Weights of a small transformer language model.
Training: a variant of Adam for these matrices, 138M tokens, 12038 steps.
MLP neurons of a small language model. Each row is named by its layer, matrix (gate and up: input weights; down: output weights) and neuron, and shows model dimensions 0-191. Each number is 128 + 24 x the weight over its row's rms, rounded and kept within 0 to 255. Numbers have three digits each. A neuron's up and down rows have the sign that makes its largest values positive.
After each neuron's rows, "fires after" lists the tokens most often just before its 100 highest values on Wikipedia text that the model never trained on.

L10.gate301:142165152160094133128133123136115105115109130116119139153158096155119091095129136175109156149124132144147164093101103171129081121107146148100161105106138129092132103179098112109113125083091131164137105109130114136173112135148124159152129128153142117110164140109132128080104117129145141135106125096121106138141131160108124112146106140196124129148111117067124150114151139132068141112139149164133122146097109149112143147114159107093134140129154118126086182089115091149109169119161137176111147160100150083133141136117091112123136127092125091109104155104133114093096102119160134156
L10.up301:127127119125085106096086129126158081142124122128135137103131111135124112146138159161146133143142081206143097137139132122150118089089160122145137122129155151117143142109132099111145141141097149146147145125127138094170126177143097137168157127111121167168105174089116089104130095139125201094090167126146110132107185133124131154117118144134109110148081192123106139135135103147140139087155153146107126142105100136126110104119125137112097147102133103151115151104113127154147149143173149120122124089108155157152137124112146145123069156136155162103130145108158117102120143125107145103
L10.down301:139126127149135165198138125144132097144125114129141144121103166121166124142112137126100095145195163093171119148138176112142110096125119169133124166101104139109135119127120090073139125130099112101098077133117159176135147114127101151168121149126116144126122096123104108117124151167144144127165121139137132098147142116124090106101110147163124114127105121102102103133132130139085131108137125158137150114107157133077129143129108153140103132100136097131123096148117135155127149079121100122166097128116107115095087118114079123150156105170169088163121140082124159171135131175094134120
fires after: " ", " In", " con", " in", " Con", " ("

L10.gate533:174138154146104117137101123159129031133092117107123113111132112108133137114143109135129115134118126170136120118070149102148130077109157121140098115098101151127160130145159079141086116126128113093097131112138112180139137127122105120106164129137114122122117111169098138114104154106120120154105096121138111141139134108111134120128109167152141110067149123117115152110119154170104136129118169157117108134101129131120090095086100091107142100164145147128116106151148123118094101144146071111119111114161140118116133125088137105110126133113107126105114107128163166091091138117180190100
L10.up533:122167175124140162157174175126158103115156135092129104127162146134118126098129159145164147100077152126170151131176140109124112122129112089160131116161137113122097134125146125135104110135179127180115150134139154094176164133137124117121157161059138148130112127112105125118116112116131138133121135123167073121119173136116137109105121162124091148137123141107158157151089142086120137100139095118131085118087133108127119110142125134159091132138128128123158166130124121107156091127146168164101127153157152140075074100124134126133101117140159160176147155131122111091117116144113139136
L10.down533:125124109136164140113100077147154099111111100101175155116126134096123100123141111120138115156102111133111130100100121119155174115126140131109151146070082125121160101107138114118163084159163093083126139153146109127074103111142142152111140106201132139159080130106108149148104100112101179132138083111113138111117164141166159099116137164144129145089119113124129153134147126118126064126111128130156165115122094149160106123115153128134130172123140126129103116091072141136131130085111109108096098118121111103150139097114073115114149129113087120148151103119118138129140141123133155133
fires after: " in", " m", " In", "-", " I"

L6.gate233:121170122151164142141093151136130138096164127158146095135152133117153112129117145157118185147108153152131118160101126121147084144154147112113130131118137119112132108141132181128126147096114156122126157100142181141159144177125162129169137084161146131160139123161156112129113157098063113114103166109159112121126134138184147103137106136112160142161078121091152152123118088127117120117135098132100129130118110108125110134118184162101130122125122142128102123142081159150103144070133102130139143139147120114074145119139136141132124162106131192139126125124104140165080165167144121108
L6.up233:124099152145136104126068126151142105132136137121109105093100124120166113129094142098104121130105142146075141101111119142121133132113147111083073131135128201137086144128149154105118107130141135125126110137162109167172159163135136142135143121106098108146130141102143134121107131133070135146099088135130104165139129102129127151164085110127130100096135151121132114159148103162135155151172137147147154124150151107107112111163171135138120138143135197140091190147108145145144139126149158185067124159091113124125108089102128146126094142093106159131130121153105136107146152129146134142
L6.down233:155129133102124170138113105153068116117149119150149147156132163106131092114131083120177118141140119159151113156040117131129111155109138098127150129139145089129167114108140100163164141120114157116113132138091072128133127124179151075118079118109124175118136174135087125151148166112154155130185100148150131131107120116107135137105133128107128120144107130126125146120139175118082117106127127094124108131127098148128164118150143092133133119134121133135151143101100148103122146101138105098183142157130130172134119155156088136145126137103160113118107133094106107164165125111126085125
fires after: "-", "|", " S", "\n"

L2.gate226:119130116148120153116114120139061117107110124106163098103076094091116123138116158145150137107112143124160136129186144175119147124125147067102134085145101124107143135123110146117156118122147088137137131143131147107181132138134129114171082151137126128179132186138108105108120124112079104143138141106116086133119151168151106118124117107144154155159110127134108169171126107100088099110125151130128106129142098111112093123125156122078130126172134184120147154118125161096085143117121121109113118152096102112109111097164124133120134107130114135125160110179115139099113134188102149123
L2.up226:120090137125138085093119106151092121133115127121136168152118099139137147100149148143120107131124070180116135182102122143122118124109128077096152126129115136096154112096112119125153118139100062132140156116127085124130101127095147113168129144159116107127150130143132117142129166139106095155128142133156064104112148163118163130147149122102116080100126144093129127156157154113103163142096124144123136159156146118191147106139114167150154137106144152152067184146132130112143091164117147147110134125110103135130162125130142169134157158107154124133131130123136163119114076153117172117
L2.down226:179121146111100141158098135036142096126141090161114125099170126147127098137128129115125112135132151108116146107127113132110107139121143119112135149066131114177141152136123104121127132142120184102072094112106142105133137153111135095147132084099101158085112145112111139113073113109143139110097108132126120177093119121128097119130176140119124148129113164106119144138096190124138187110088104125107099128117171148131147136145126113118099128152147111140130086115171141155130156143129147102127172138162075134139133171078128131130126163103105131123118131112165119131123124126136117139
fires after: " Go", " Mi", " E", " po", " Ho", " co"

L3.gate103:127110088103127130147102132119115146090128122141121131119121075150143149126146128129108096135144149168161143192093117072137077135172164152111109086097182110103157132153126152162201143115132095130130159104150063132178117121116118149112151126154133133111111127155121123124113119154130120124136156140163152155112105139109120125162161126158121161116149130160160154151121153113091154103115115134193180152114156114171083142132122129110125132123169147140099158117134114145140129143133100109163128127141125144145131129111090143154121118133128111102143119114115176097179127138149118136
L3.up103:082114109121152124152132105100064155074100140137136155129103100129128122128149122140130083133154111145111145167117112118132109104139143134125153147109159097100186130137153143158149114121122116119110173117161093110140107128131151125108120114148106120113134130146117122100100132157142147115124156099125155163121148104108098129146124119183111140146127131146103161142113185091100174160109091121146164143123164116158098131115115156115150132117142161157129127088171151128141117186113110111130160159092131115119162161143107142170126119155103083099152097088109177123162133161110122075
L3.down103:045111156142172111132150105136107129127110181132121124151112143140105110086115104130135139130148080136109177139143111148105139101119129129110130189130117102115129125112140132143122095125114166138088126162147194102097118152131143100115124153085093094153164105126150146103148136123129127106137121123118134149127149122073077141133092129117115173149095111153118128123145148104080180178117160127131114107169132141092153140086099110131148113125139106125125136075175140122124113168154137142134151146109099105117139165145143129156118140113099112150167090129118129149141109150117094108
fires after: " ", " ("

L9.gate356:146164157120134181082112133126125141084135096105113088045117123128139144125116148132131128103153117096109124159155169124113116146137121132129092142130187124133110119128148111125111098109150110101154121137115150143169142151108125137121128117115117127117111141115105136154142120097124124156088120113116108120107110129115164131112075109153117159144114177053147183132126075071135160103123161153134123094130092133129097116099134098092133062123100128111129112113099110105154153142094135107107180132108121163132101142133155100128093119118160098131126126118078112153140131119144150132
L9.up356:111104132068136154075100118136139157131134112144099159122105110172098087088101083139109134118156118138108108091131127110151116141116108108154143098122153132131131112159092100100143132172137132088181126108076111124115112130128146122114141138122119143113159134108130126184112113127169137129109165078125105119140130140127151085112123134184129100139125135135140128154121131150083116159115139176115137099171100132124157096078100117169176162133135121131130097126122082122090160140114112141110116081143162174136117077127113131122152108110147123113116124179130121123109120129127095082
L9.down356:132182109140099129125157111077118098154104133088174119120165123119122095163137131143141134116126105160171146118120136122112159127131124150133116135112107135122169135110146123153099171133093100169082135096131120109112136156163131202137071081119169119118119124113098116135136142115134124103139135140123170199142144092103107123147171143137145102121161139159162133132136140110131128116110122120133126141108114116144111162133126132199115087095118094134163110081140127162106085133132117138111145135094119154090128126144159126126082099131093169125123101098160124114151145125092155126
fires after: " c", " m", " po", " ma", " Mi", " Ma"

L10.gate474:137127149157092135133113135216130129150154143111124146106128116147141183127153113171146169145146147158106102138087134115116089152147176108107124076120151118097094109176138128151130094109108147140124094111129093146184115147124111128079123130121126128165128139138129149082144088170146144121148154165110095170147179222126152157116113101156111141161113126133166165136130124157096126126125113124111153086110143142132103120105128139107125126120147126136157133132115162163138126120151130127127113118113158102119142139094100151083117117119107127142109148137158147115107123107137131144
L10.up474:143118123115099119154121105138118118145139133145095169108145172167145134116134085129110111138154144177105138105129140157114098123150146134130160098135132117136115136163180129140119093096123132147110131128099116116172145147099143130094102144103125148124121140113147159120124077153188171132162139153123079137092177178105119113125170112158122112156149148160139148181110115118117129146163119104142107115088164101121172126097152156107157133129120125162175129115162110148155161113147095138124138135100200130120117148103102159142139142130175122141110134126165120069138122109101134151
L10.down474:132149074152114119149094097119132108127109129143173121146167158118150105138145161180126104116144129098125139151130113143147102120159093147153161148137065126176116148117162136102139109103144105110103148143127104100085150142124132130100072133148130137127119126129117141134151111134120143106111118172126135137131174118111132120098172107121143109095174122160137127150081188150111094134162122118139105105113144147118142157110134144150096116143116122127171080120118089110137134093112088137082154113119140137109128138122114138126153076092157067125129107112130100099124093154101071093
fires after: " ", " se", " (", " sub", " so", " N"

L3.gate500:109148119124161107117104137121166100123169114143135138104099109135142112068140139101125127172094121139140111132135105134121121125154130138112145168118127097143088115105118150132126155132141149056131126121143161123151125153122114124112114143144101079175098148127133091099098148094119113129141151174116085120125109113129126181142084113120101111103128162101090110094175138104124108135093171112105099144062150105126084150155124127108130138120099140116117146176157108115104103115108077150099120139104150073138147113101145135163156113076104118163105110152133129155119159127103129153
L3.up500:129141115153113130170136107107130080157122089085152084124103131132141142146082132155167134096160102149120106116112111117149160154103106097104114106110135136131181152125124128129114123185172110130113174145147143152131172126106114123144114137094128129129168132136085134147129122135112138158114153129117101099094136108155131127130066085118144178159139145136118133166105123139149129133202122122153155100134123125105105146107104123154100129140197134131099150123112183088106113097141117126145070119104139128120102159115166119145120126170133123147151127112106163141120078150141139135
L3.down500:107136150132152119149141113106143153110116152117158134185112114144125165133148143100164117125064175081169105113113094120165135183141152130160117177154148131144150091152098143186132142143081115121139108102152161103153125126146191107132088150113118104082115133158149115126161163141137126163134148147146122138100157099140110121110107108097144142157141118133069127112116093141127113090150153102102149108117151119128143122121126135110166139083135145133138112073154154151160133103113134126124105139144127189151124164153103151137134107116133155138092162113116149137150108124124128124
fires after: " E", " Li", "n", "E", " Wa"

L6.gate630:096130128160134138151112147130122109142163109106113093099176143135135178109109131185131146151149149156098109163105105113118094123129119114126104093145138137096142156154099114151161166118122160116091153109138143119150139117147136147093128126145124114153129140149154161088136128146115133104145155123134052129103072130143161156180108145108175152104126084108122172150142136147061124101156106122121153138123070144124109181125144134130081183113144153114104110134092167124142147126126111127163118130113135128128125143129148125117127156087147146167143092148146142135096143143122159142
L6.up630:128131138119092101162071139088100114150146076156110098108160161113140168087132118140111122164162126132124112089107151134121122082097155114080127113151123143146095106133142139103105135129117079136101159074149134124136157188111137128133086134097132069101118115113117122088115121123115162080141096113118097147129141121111127121143114084158129104098098137151138125148105122167142109173133110131152157088076145113109106096124093170110120155131157154166147130115126146123147164147123136094125143152104156119151155090148118144120134113145152131129108147128129150094131167109161146127
L6.down630:097141141097104132143125103128122112147129118128120125076091105096136103123099129096112149128141063127128139186101130142123168093114113096094121144146137117090130153117160121150130169118128099154160126141129133167143128146098159130134111136130109162103158155111105092059130175108107126116148112151128078114120116128115100118135092104149101109137131090166132104115127157126129121139083120163126117137131114151103170104122119131120100179103128125164160145104116103081165167109119141082154163155152137132108124121099086090165149118139131177140093145094103163134145124125095106143
fires after: "\n", "==", " ", " \"", " (", "|"

L9.gate391:105157095131144115130129100115155150169121119136119125138079166190139108099138107119154099159117120126147065145136107135091121109124144126110124130102151117113105090145140154140155098122125126098134142133154099179138094101154081142110124115131157140132137092118143120154165125113065148106137165124128126119094159168117140083122135076118133156093110165128111142132173111146101142098096139123155092114149191112148107131108106145132155165108101111131126131148129183172123102085131101102137117125136141114155117102143137120133167134109094132157104145129116139161151079173133114127
L9.up391:124141113147129147096078142112144090121152113108140094128105120113130112155133143090162092124116130184139070157134120130139130190132142094130151113061115090122139091094162155156117104117144117121139160122187132142138104084148124106134102135161129148198114128156126111107145148133118124143162151140111137149157121143126099095101121069120091121139124128154123125143159186156102128148127083111116071089144162158114101113103141153133138155114136133140098104127119152141116101108147120125144098143105130112100154151095122112112118122136153123164148108137117183151130101118135130156
L9.down391:143198127135127137113101126147157114146079142142142143081115141102141163132187096085131144104136116146104151120075139107122173119106137143155085134162153114113126127151117138126123142111102129102129124101120132124180092125129103117124104134172136126114141115121119104161090110131094140139115123163143138101107156110120158119134117188138144106177155134164070116116113138103130130133091154122103199150079126140103127161156110166180123142147137155089142116130135091134129155101154118111155145103102122151140135095110120142106103165092128117132121124143121137147117076087110110114
fires after: " E", "|", "e", " Li"